Part of a small language model's weights: vocabulary 16384, 71.1M parameters.
MLP neurons of a small language model. Each row is named by its layer, matrix (up: input weights; down: output weights) and neuron, and shows model dimensions 16-143. Each number is 128 + 32 x the weight over its row's rms, rounded and kept within 0 to 255. Numbers have three digits each.
After each neuron's rows, "fires in" lists the words (lower case) most often at its 100 highest values on Wikipedia text that the model never trained on.

L5.up1990:134124163105119095080159105132144119143158124185143191124126124097159159144070111185127146120140196130208117108090095139150181131146113118092146137122143093112112195130103139088062124097109152145088168145107111161148086115074077129129157097093120129141151130069240140110140119150162114096068170126107126105113098132083137127137090155093157129141127111094157090113151112142085164124141
L5.down1990:153093118121139125095148185119104114127137134099117133092132145129142092107086113191140142111094100088139079130161122155093147128113170150133102131133106147111127119134075104131080124145155150166141104117091097154090128103104188160169137122114095128150113162158085156145086116080112150123126082144127138126108110108143117068108207101159128090074122171140212125133141107149146154117099
fires in: "are", "is", "an", "as", "was", "in"

L5.up804:132118098068176156148151140113095129161129101139149186102140131136104113068100155115127131160160149133140123127178077135123135104087175156120142152160103047146129130119127101149118154156106147093128159100127127124111186112083157107111100136155108135094157146075104115184145182115134156129127155100137179107149162138139101189108203131076145092143132097113107123096137096126123069099108
L5.down804:161100130126227098138092139094124178188100121172115103143084102149094091131152110138109117147170158173124115095097142150117149076132138146062086156122158185118126156160059155095138103165203073117110131086129149147145164149123167150118108166132073166103108116094109115150105166130102146112096108169088148169106164149156109183141133155139145102097189093130111060151118097094126139102121
fires in: "to", "a", "per", "in"

L5.up744:112121133203174104137132112080129138144158121125180201151167128131083069074097115129100146122091137127127135117110091149143107121168153145056136122100111098129147159141133156137087145178141102121130170131112174145060121127101090094171137154139112090149149153161133100060105171197119213124169079124105126156132124093108142126151124163112123149127205150101180143107114112121127063156122
L5.down744:083123092097162062128157124147126136194136135148198106158171095181096106098113079147123101134105192185136085136140120159110146107129101060108103129158112114119145148148125120107130136185143131144148054130096130142115101133141110137127118168169156135182095158166087150198083087114133121125132050114139167121049133138103192102141150163083151079094118115099167138123132127157170148132206
fires in: "of", "is", "the", "in", "authored"

L5.up2341:112107126134088106205052127127104211151141064115172134101141152110136109076134151115119145110084171149150120125150095084142206153136159100120148159138102154109082127124107163152159116106108136163122119104104096146116155098111146106192149157143128110118146071104104103092121209115118147126109092129079158142183116104056119134158113110067126154154127132123124141087133159043097155105068
L5.down2341:153130129125098114108124080112176127140148083143088210132110133172102084165131141157146129121096131096124161122059080116134200096122154097111147080161093146137105130100113064069110095113209123139146125178130103142147140162096179130134174050103127105144105138191163114133130149143100140151126087150157149150071103131074156141170143093058176152115140132139142180122187132133110156066082
fires in: "is", "a", "was", "s", "are", "be"

L5.up519:113219127076110060167162127116099114118152106119119103131183169117159135097130156146147144076169081133086096135185124070155126149144153172127155103075166117120120083094132184077170183097146143132117146082125085145158140077143151141108107105178171132156136061147092119134152156129123124164140090140054181093080147102107168170115175088184144120148150158119129100111137136156106123118113
L5.down519:132135140168121144109099106155134085097111100133143150123105125104098142140125151105122223144106191169149116118142174125103131105073134145107144125117128140073090138162068110120131137074110114127156129161169142119090181149130145156193147123129100174171193139149152134128147204143155116155143128091124123073128125104156115096109105120006159126091112126096131133204148106122130109095156
fires in: "was", "were", "of"

L5.up2203:127097092123127141096124178110064136103113104085197193126140016081138133076170135151128084149160103120128102106164147132141128136160097141134117163182141139166122148112046084156025151116111110108133178047159115115133176150091150155166166133128123166093106090145148133063138086108124122096141134125153093089088093092124214147092140114104130150119151087188122128154109158141109132146152
L5.down2203:134159105121164119146124133133161121175177116118078192141106158135102090098167167130089142164144146172101056109161130132123146101139176177178098133126131129155160186126214118097119117138179122154103152142060174092096091118118146100136148049149153149097116198124121111139121156094145107100141105123128134110091134105118102062131118167085167140108196141136091139109147111124153060136119
fires in: "in", "and", "that", "with", "by", "law"

L5.up1330:082151103151064158169116152112042119126126119083103070133174101131095137126190164157152119152075160135176127144153107111121105183083129117098095122156156137187067164126070161137105091096094157114113156062103166155124229126145097156162119154085076107122085128107168087100107174117104088135112145141143174063113118096162103129126176150141160116196170134095142086126122147153123093101128
L5.down1330:181093142168112162168150125112152160122079177100143084153192087112078077063182116164103139149092134119099099059074102149146163109160097141125138105117144148162140170135046106133087085125181093081142100152100111148082170068119184119129172136120110171118115129105094084145136147104160171148137125134156120097146142117120153155106165123153102140111133181159073092151099137151107139172084
fires in: "to", "they", "would", "not"

L5.up147:092139164071152138100135124109128129127130098161205172181180047081100155124123164125095152112107073090099111175149097148136086135134097145083171100092123128148081164136120111109148198111085120134100111122086106135079079148153151025127170089106140131115115167105119122113101189085086148163097133095115124137101098148112109096114120091138113125136153185112104163186150107142148121123146
L5.down147:111118150198166121197104159150137138144170122136088133121141118102081040088149085127147162131135127086086144122132157134154110144144124069150116138212092119081140154096090117171125116140133101124117106174178152137134149123163166197109174163109105155072126093125131130111128115065153151153124166047178087180169125077190121108157082152139140134166131164124100111104100075127134174177142
fires in: "the", "s", "stated", "notes", "announced"

L5.up2174:084162126136084154141113123130139149109178133091140174066117109088135069103125094135108141129123180174130169134107084162119132123078123107022141134144084125173075113092088126166161219166117099112149135091126152152123114156091173122135119126076087165147105118168162144163092162123129120119152133147060123124127169111159112143142103136122148131088184131130178072112190143097124132106100
L5.down2174:101110148131123135133113070079091121099145168073172130100138098087196117149067126116084121113152093144155080133139157177091150180112100139120156059184124156126165172167143150153138055144102165127120125170147108127059145151204082194094135198070072181170147177120149182112113130183126185154170180182148163152112113147127175124179129123168161147150062115122112057099130086159127115143134
fires in: "can", "may", "and", "to", "well"

L5.up1201:162172200122124118161083191127116110171151076171199167181090130146113102091091153108154175120105109122117073139164153110201183144105129106117117159116115089143140103187117119100140125111175120112123210094105125126142148089108100145166161159196126087130129138060140131129183118183093223120126131133058145147100176133118123141131135143116149121158157085128137158083109112101113106139079
L5.down1201:119117124173185096075146100127075149109113084110106116123120116078171088139114098125150161133168211178095111069081124103139134123142152123172123162186125120093128125134064132141107129159162086130157103167140163114131088162155153125125093159118083178212134131103102100136192133049127162161142109112108194087091166148078118141131173099149150135098133146134156134139158170094109116119113
fires in: "a", "was", "were", "is", "to"

L5.up1496:156147068123139096100184131120100159108120125195188075128092149119104101136159122137095155113124112128104149119088196182177072131138141148109186122108158187121061098109099087128074119086061086128203121107157163180159118121128147115126162194101128097096118095132056135051137123148102158138173134074094100085128154143124115099106097134170117149151147120084107100079137039175154066120157
L5.down1496:138141080123158112159152157118131108103087176113092141118122089115129178193110128102131108087129103136116126176138096155099117101096166119073094054136064107132129128128141126150090124129079139108140083138122072070154156141089106091094131105110160099134106099196131138109104132123090100103081125104164111116069121081100167151138187120112110067121179142160160157168146061136059150134132
fires in: "which", "have", "has", "also", "not", "that"

L5.up1731:117114161131145114172111115111115162124130095176190093144169068103156116094059154118087115115134125132095089129070150121166103122095135130134181127141058129157126147148154151183148116063147157088099163114113202137127080103124107084155066102161139098149157097113193128142157160231120129096131170121159110154125116140098153127129098107082169118133090123153122161185092120127134086111110
L5.down1731:087123160096161106134133084161119158112162093101116165104106183105154129120174154150119149006120146114109148175197111128094129142176096109149141079149099093158121150156128084092094116110086177176153099130119135140132141122080120098123156130167127108155178132150145138202133136102133125110100212150140148103135149113141162137153146133161164159122134141153103142132153146086088118170161
fires in: "an"

L5.up1026:119167128089163110210143176075089072094177105083112113136170068067128153116096145072102129111082095110114128175119118128143121127135047154124102109142182110148149129179186154139126130156153166157066134142136127094098164100131148103174119165173138129090105176140153174107143103165172190115095222100136168130096111138077180085127155141111085124128131125143075160115079143099148074122133
L5.down1026:135102099140228167168137081141145180146116168107157105094128099172132120135137141130143182116090119127126129142139082161111112133142153135163115153143118109103100119159125126114135123111127118145131125132132110146082114119155138073145088153153107070113156123138112135065108112134172123182093124129127141160148128159088130094130183147178092123114096125123126104140107103099110144086077
fires in: "of", "from", "by", "with"

L5.up1592:125098131086150172106183110123143138091154124139131086150130087124166116056109090145113124116077158109080118059143140148151099163183120179121108099118092086126153134129114095114168119120089171120195172112145116174099120145063172140157132192103062188143142141141157110087130192170116141117148146122103169133111084159149081160124170129118152133152139195143148133096170108130151117118087
L5.down1592:090123177108127093093138147096086105086121147120216126119081182182199146122106153131098131089099101135130142121134173106131104143077138140123186108156155161148184134145136166116144124075133123130136115139149121149081098105127077146065113113176130112175113100142080132204148140141168144124126159061113120098174106130119126078082163162102082140088064131115129069149103142095170144109182
fires in: "first", "as", "northern", "south"

L5.up708:077149164085148151089173111093082139107173141209159090114156138158205116121111109107098144201130168147158127142155148151120109134160080137138119109134177128159120177105198122139061144166115060136119099116180100112155163121152113119137142208151150089186117135150120124160126122188138149154155133093114081092102125158124121135142157137114149143153165108153122138102093085174124072109151
L5.down708:096140144134132105182153074158096112109097149126099134145183119138105058100160096186126127153202081213125103076106114146081123107148160133074115131143196129179177190132119129127092134128169138205132131088118119130125171106127123132161182160131097112098133154037087188108100145113147172163084154142146112110082138116065166167106163101156133149088134203109109081109157149102113065159071
fires in: "to", "by", "of", "the", "in"

L5.up408:060128142135190099160098124066097111133191057181130149183138161123181092154107183122153176124128087132147141102150169110136154101099144125094032184070140108133156129196105173093134111109164178131111173125118151137125148124130142170125145130082114059126089113167162073057148082103088180131088132118098137089167117180128149163135147099118082108151123114123108121176104138150127088117137
L5.down408:166077080103231170045124124109178160056140123123176063170083089101093128112136142121156070117149150147131085113121197130140108095151109101169114120115122124137094103106106069143106199169142166154073146205147107101058092128091134200104157112122116180140183153149170140138168151162166140048158094103138146165130083144115130085090130132056134113128113065123146098074096106119123081195093
fires in: "a", "the"

L5.up1623:058136149075158149084152152087120131111130120169094182138099111141161106065076071124135132145182126067141118083163074141107161129100164120096146105104114037196094134139142123118106130104164125160109164159121160107121099107136136112163148093156145101141087124111191151106128171221124157142084113162054185108131159119162161089144116101128112109153118094153170156136106087071164161180232
L5.down1623:152078104151158142171122137129154095116174119144074102108096146105097117130102090137078083147168132123096107112140104086093161096154121089154120059110158169138139155158126109164128109140147118110173054092066082081087188128174171128096117113161093122128145172104179144143194131090095124144155180155079069144063088168102137104124187151077077110067127161117081089099143109111153105142122
fires in: "at", "by", "from"

L5.up2414:182095119092131142092085178146100160153215062139191139140113072076157131102122122172158141150163137115141076122131107118229117130151132176127156186116148097101096157173117165133136199119097150169142162130169131159104120146134142108153143116191095108148174162099159123104132101142161119146133108125088113100123134134128073116141114041097149138145099160177144118174144105088115093148092
L5.down2414:111153096112197073124065135090117164177113108128166081094192121078131110137117122116124098148106084146123166096100166133086166138108118085164132207099191132109084126124116188167039158109115100171133126154159131104131128104139074163105150098100089105116118072103107115128183142120157135144160126086160159159131114092147104148136159105089096114117107099196141087120145153140094129103132
fires in: "a", "one", "the"

L5.up2339:122098084147108122092115094194081133138182130058146139161145062121179114120118147185174120104114126141139145141106100131186134144132087160080120118138094164175170149138197127193136165110104114101066165143150141084147175100147047086103118168113101134144183109123158140119116185076150140123070142138180138164143090153143093108069137098158138138089073151186053144177070147102115117102120
L5.down2339:121135093124091157162150062160178156131071176151041140112082107118160125112081125104142110109113170172179073104179115080107137111139122141115162118123043094073127121118152097165212127115138137139043139131141089153164145132123131161125123072131086147123141118163140124146105125047147136115183088130204184137107082125158086096130108166173114163135111197158104090075102120171081127115085
fires in: "an"

L5.up300:158101133120126104093184153037133193107180117134220213116188079105115121175116097130119140131107133143169110153114137116123124129091094198140158153132138084130164152158165096152068141128145170150109085126122140126183143200084090070104153073101131133143144170125155092102116225118077089150145194120113163099099237130119154114132093135129217216059137103157086170123092153095057121144127
L5.down300:115087140121171134121153127160157068106146118132090080137098146131197111074117138132153128139160115080126174086137141131141120188173108112122186167141131189145104090122147082089086137110107101146111152126120100115098144084186147133097145162124174115098128160129110139089128055112112130117139065074204105171142082191121152099116118103082148109166070137153124117179164145183152142111136
fires in: "there", "in", "it", "they", "at", "on"

L5.up2198:184108065162126092091178125126106093169179095128156118107099064171119111192097127123154138115082148112133097116087149159135124125114132136043086120081114143115124195152075169166143131122163134146132139138152140163146126172089189136162106151119108114209141145190135125133100137139120154108128117165077151079107118153097154105211154107153126125198109134114125138112101153146093204052100
L5.down2198:140145119162144098131091105130138158155143142096144169107195136137155123118144094193186167140112203067158079068159128133102180141158134122120123087109141091124103158224114113091148104144168096106110128176146133185153105143123096071091146131118076129201083163158156116158161132154120172117136067158113163095083145154125133111149172110070109120156069201127141127126178115123115139102076
fires in: "the", "as", "became", "was", "is", "become"

L5.up841:119100122115101125097084128172133094087115137158159109097122086149165109180103113078097150146174120120105112080155155113097111108169117208130077076098124184126085109090189131132114137114152114137146079072111149134064127131074144175128166116130144070141146188118092126094137174123066128125131173133144191169113125131152147069153078156131114164160104149122123166098104138080118117137165
L5.down841:145140118105127111151150123183057152142118115096134161106118167103118040169105180139182182125087162127150062125113138145170097110119148177126105186108094084161124105113144129179178136176127154133112146124110137124127145124082104122090096131106104155175129121162179151122213108125139147128122146087106108175071095131176130077108116122140116054174130150166089093151094055113136113166121
fires in: "march", "november", "october", "february", "september"

L5.up2043:110161090128136127135131117130119122155112148078107074130132126193108169146070111138165133073114143088137116110081175137123148144069189156125061042090076183076104148138075120089082161112157123124155113095088135145120221028133144087129116115192125133141139203078136119153134151147131150165086165124095085139138202144085137116080094072100125133054134137148109131082100109144093139088058
L5.down2043:137141163074097104180161121105083147127100117087175171133105132101155066110114139137085155153048161118151117139131106183105118138107124101074144128075105118170168102146082122178075130126129136176146120139116158172166121111145150136155128129073123097142057118118159099135137120070036134111150098143158126156075114103166158112133155200117126146107137102084129063115087088117094117124120
fires in: "that", "can", "to", "which", "could"

L5.up1316:100155078075101116093115140173120146138167089158176200146065110192165116136157097114181102065129153168145137158134180108179065104117122120145179163169133075122139113146114101100155159175158128145069168040161105121105125128078125120079119098134144111141112162123099121079104143194101125155082149116090123137156133176101110117132158077161123137114147112060145156141081147113138120157144
L5.down1316:071120113100141122091112175102164107127145078071213148133047076074137105116120090074151175176151146139107105137065150084108190146134138085139121129077155144127161108154102172105121145126161169074109149128162077186085152110129150114099141183163150145154069118160154161084155140115141121135177140065135139128193171117127146136128125152191174095169122200151068149169151082126158117105115
fires in: "before", "while", "by", "when", "for", "stop"

L5.up2127:089162067130149101119163168131118116128136129177083150133112120169150046150113131187114084145147114136126072101138036126130107124147103106087137173151094112190147098131151156127064145152073149148131181097159141081074129140114107160156124098177093153160119169163126091136100119180166177082125092090141164125177138187155088126149160109167147127119179134155117110121138101090061082109125
L5.down2127:136114134197150072035138099123118111127101134111118198150160091117040174079150118153085101067068134135079140124112082099087150115063153125143149155113202134080082154165073103107097187145143076097142114146111097167140183144097166175177174078124055140153152164062119109089151145138146172122135185134121135146131131140137160158095104114119140158079149098135115122166062165063144140131147
fires in: "in", "of", "on"

L5.up1951:070141127124060196160066134096132172134166121099141129145122156136082142105130134134106143092091109100138141117152162129124099187130082108128126123097205119143168090088117074147150188152134151088078160174137171132138170118109138089125149133126108081143131129127110118147091157142129164140104146160144177136127091078097159089186117140088146136145167086152084125094155112118102075114111
L5.down1951:080130079162154125106086152152122133113156098106131095062137187057083133093165065143171135125182090097107105164137163137112105117130111110120150128154143115141133216121146126141079150159121094077106125158143141094200103117081129143154122162152119159149150098155120093125122134134138116117131174142160114115107135084129135125122139096172165173129144125166126125158100115117138032162113
fires in: "jr", "s", "c", "no", "vs", "www"

L5.up1216:112123102211124148169119127130104152140125179077174115139132049145141094175142159095152135107124116095112052179127148137156138122106166113120123155129170162097133103167158140151149116114171074092086149192106120163079122175177178090156126084153115076138123153115161101133133060162127192109147123180125123114078127125126154190153132127095110188131135132125114092104126134175152134139070
L5.down1216:160124122066149112171138131147154106100171098167119105098125125119150113103094045160079166106183142172160123116156163085087103096064105128109184126080153109093098174100095112132150110105193151115104178119071122122142093070164055073201138124121119164156100127136122070121168115123082134163164136138111155100124114124150160068137136130158145174134147077094173149185184115134113153142119
fires in: "be", "is", "has", "was", "been", "are"

L5.up1794:066144118103075105150148082092082151153128131136133128151150101121165141100121093162147104111076114126109092068143145127199153119157111157159109129131109131128046133069154091115174111121145152117124224130077167139112120111104174110166062137141144135156160071098100108097150124150140107111134173064104133132086121184123150116094131142146085118103148151108086078099069142105156126067087
L5.down1794:152129117102129138108155107151097092110159106163082159144076105103092100069090131163093153129145158116199135148138137072170130120141106111085154134182114092129075103108059078107092209165094102123159167184148119139098190110093117067056136104183154113164117088167128054127200176080107168094109122123146082097149146114199081102143168137140114139150128155120156149121137076150125101122078
fires in: "was", "as", "not", "be", "is", "no"

L5.up289:118126072143127057205098096128090159086124109131154154133150106129124076086095148175155117134121120137087098153148108076169151138057097151103091179106122144189174163168121151150144145182158191135162167157091116134120222116182163121128093115122085180117039146086129075166112107146099143154145084084176138151142107126093127126067183120119135141142144192092147124105116068189087097129106
L5.down289:117149111133101173135154146114182120129105151149160126148132145065172111146155136089104122149079133157082150123085111147161145107148154154132164101111136127111113156082115110146178116168000135111165124177112109096175115109065137183115081089094139135091205137151071103158184100162132146119075188159116130107128152152161108161137112093156128159137101141098132130140132157118104130099093
fires in: "to", "can", "and", "could"

L5.up281:092168104193114150156167107070131149116098097143108146065146103154046108064160158119111155080161086106155066160108096104162212068117108100080145135137138129124071132095168125138099147132108101107133086130143059131154125087107168155187111154127111097177155183068107187100114155154056181084124072128087157073150141182073102146161125091118083126124193122050153165143133106177122089147156
L5.down281:123156112138170081124123129201125128147172127164160124059085133160158150170079053196145127139183141098186104102121156191125058130156116106067121135092161106142127129129104128095108115121127125125168082126129142128124098115096094091171098111138111160115120143063200101142082168134182157134133132151113091074121120121060145080110116116109153079081116135149078139099074157135148140073087
fires in: "who", "and"

L5.up781:113135151133113089128168175128077098150091171136133147118109092167135101113133122141112129166125151129169106172154172055119107171085108149089133135178098145116114134128120206184091099110107139098104148069070100167118161111138158134171114139132139162137097176103124147150119163116076132081099115108154145113194132113148113133109229111174107152145162101070173128117090160124088110129139
L5.down781:131141170101116142153164118133117133153053194141132119138152147122152067070127162098104165125154110154160131151170183146106156142140106135100122132191125139129137104100060124152118109138106118087164150089111137107129158093139129135197095177105126157122099111127163134206079159106138145152074119187154095082108146119145124134087122135155102159096124118130176089130105082144144117112141
fires in: "to", "and"

L5.up649:102087153146141083111175087059104145120121089169148124138233164126060169088132080198122143153092136080113141083147097144170192096137171133092156130109131086159150104139148121106066159131140179168132130154148058120090148167151119142145080170115097156132201090080149121205104187146108121175144137092155164099128140195183113128126125132082160144052114102130122098122087148112111090170121
L5.down649:117153143126176142129152091158178188158147164237167103093053140097123132112059073100085173102197090133169077108142117149137108102102068114162112146106147161134137118142088180133067100097136126142109141076125144111096160170150101099112111087085183147096132126097143186145165128126107091137098094103157121122109152128157192051120134156159151135118133107127138153092146134151162172098091
fires in: "in", "to", "with", "is"

L5.up2549:122108150091172110121130149130091127177118147167105124101155158126109103171145128137082125177146131134128105105087097158157077188135128179115151122082183143179175121141160133194101158107158157136133179099150092178079180116110131141143132152118150115090166183077148108067097137107092152105121141055106154121122129123130075145114159076142140139085162128104113137116117153119126097082092
L5.down2549:145079090124158099118137116121199081161173132089195144182109149156129119029171141143163108199084178091105164115151157107179107160114085173144122128132118092120122143132169167145144115068180118152105090151166163095126081144163121101102161142142172132084128106105116036099172096186126102088141094132085170087112094178100100088090107119138103112149097123151119137126064166147138150150171
fires in: "for", "until", "on", "at", "within"

L5.up2419:140150132147114126146173125127139075126165165139120083087125121073113142107180144062126111173095096144112143086088154159143093160098118148111190115128159134149130114157145151085157161145055154118115156164156187148144146092148144132150144145121109088115184151094115176124200134119081185062115183123166139094157136135145117123166089182124095147139143149112130098105134165127098078178129
L5.down2419:108083143123156121080146112119124139140119103079195179103091171119132100184100140091107147139156126164149127098138116155154118144145143128121070099102148104102181130102151080109116116188130131152135117143127113094149144137124101142132152133144100104126152126188155195101133112067122043125086120091077163094096162134179135124130128096129111071120142147106107116120166163153116082144083
fires in: "may", "october", "july", "june", "august", "september"

L5.up1761:152150177135086117164045143137089123186191069128138158109146076097215092162137148159120172102030101117155097086118136143174114140179139146039098118093112138130126111178103164141117132103165182144111116156129099162159162160161102105138110162177124141144159199123143083109112094148101179105111113160203132151128112137111133125152164130152136113161104111154116159172124177097082142131165
L5.down1761:102048101121119099167066123103095139133043086117147146150116138200104177159137080087157124165120105177144136157141137100158100122074122146134173101179122098121088104156115145157094173121105125110108129155161087139172155091143083136105187127145117123148131118187103131159133099156083164108114118095155193198174153137146102186132137125110144063183162234181116069122099137102123150124089
fires in: "was", "be", "as", "is", "not", "were"

L5.up1358:129161061155109157112124148148146177120222111108170166171143138111103131095088098076130162082127196089092108131153114140139110158113096192093110168119136116161210117115169111133158099116068094144177147127117145126145084072139116135177151167165133139188163135124157098127126137142119211135105098139133183103079137176100124127096131159171167110097153214134150144100117142112138074154139
L5.down1358:181096179125148073078136123203135134169121154122046172116205104147144146112097190170214121023116180113141167159134107143149167119139150133106095158115094138103135154124178072131144138144145083101101116143150083081141152124112123136146140093163161177146138109138160210166051153171142138151134137123135125171123105115154129123109114121180145118139133196133063090068080155148112089124087
fires in: "an"

L5.up610:099230139128156119160141134117104179100143073110205102139142148152101090075111117132114142099073098082126127157146085106160107111104121165153182125122141177096133092083152164110111122152119115103107168109170150154092166076124093098095068124135120116136087134157150159159042124158020176113165150087119137166125123131148159134142107163085175145060162118066107169075164116101159075063090
L5.down610:100171189128213093095133134132161140174109116120145132079124053122172084168135154136054088164115111142149125144120098142131088145133061140115080091116166179094184151122167153093124141156119093098147093144201157111053125079095094103109128151123123116070134145107090088145136196102116111178151107109138118134107155171095176131077126142136134128173154173139118152193138111163081128159149
fires in: "to", "and", "in"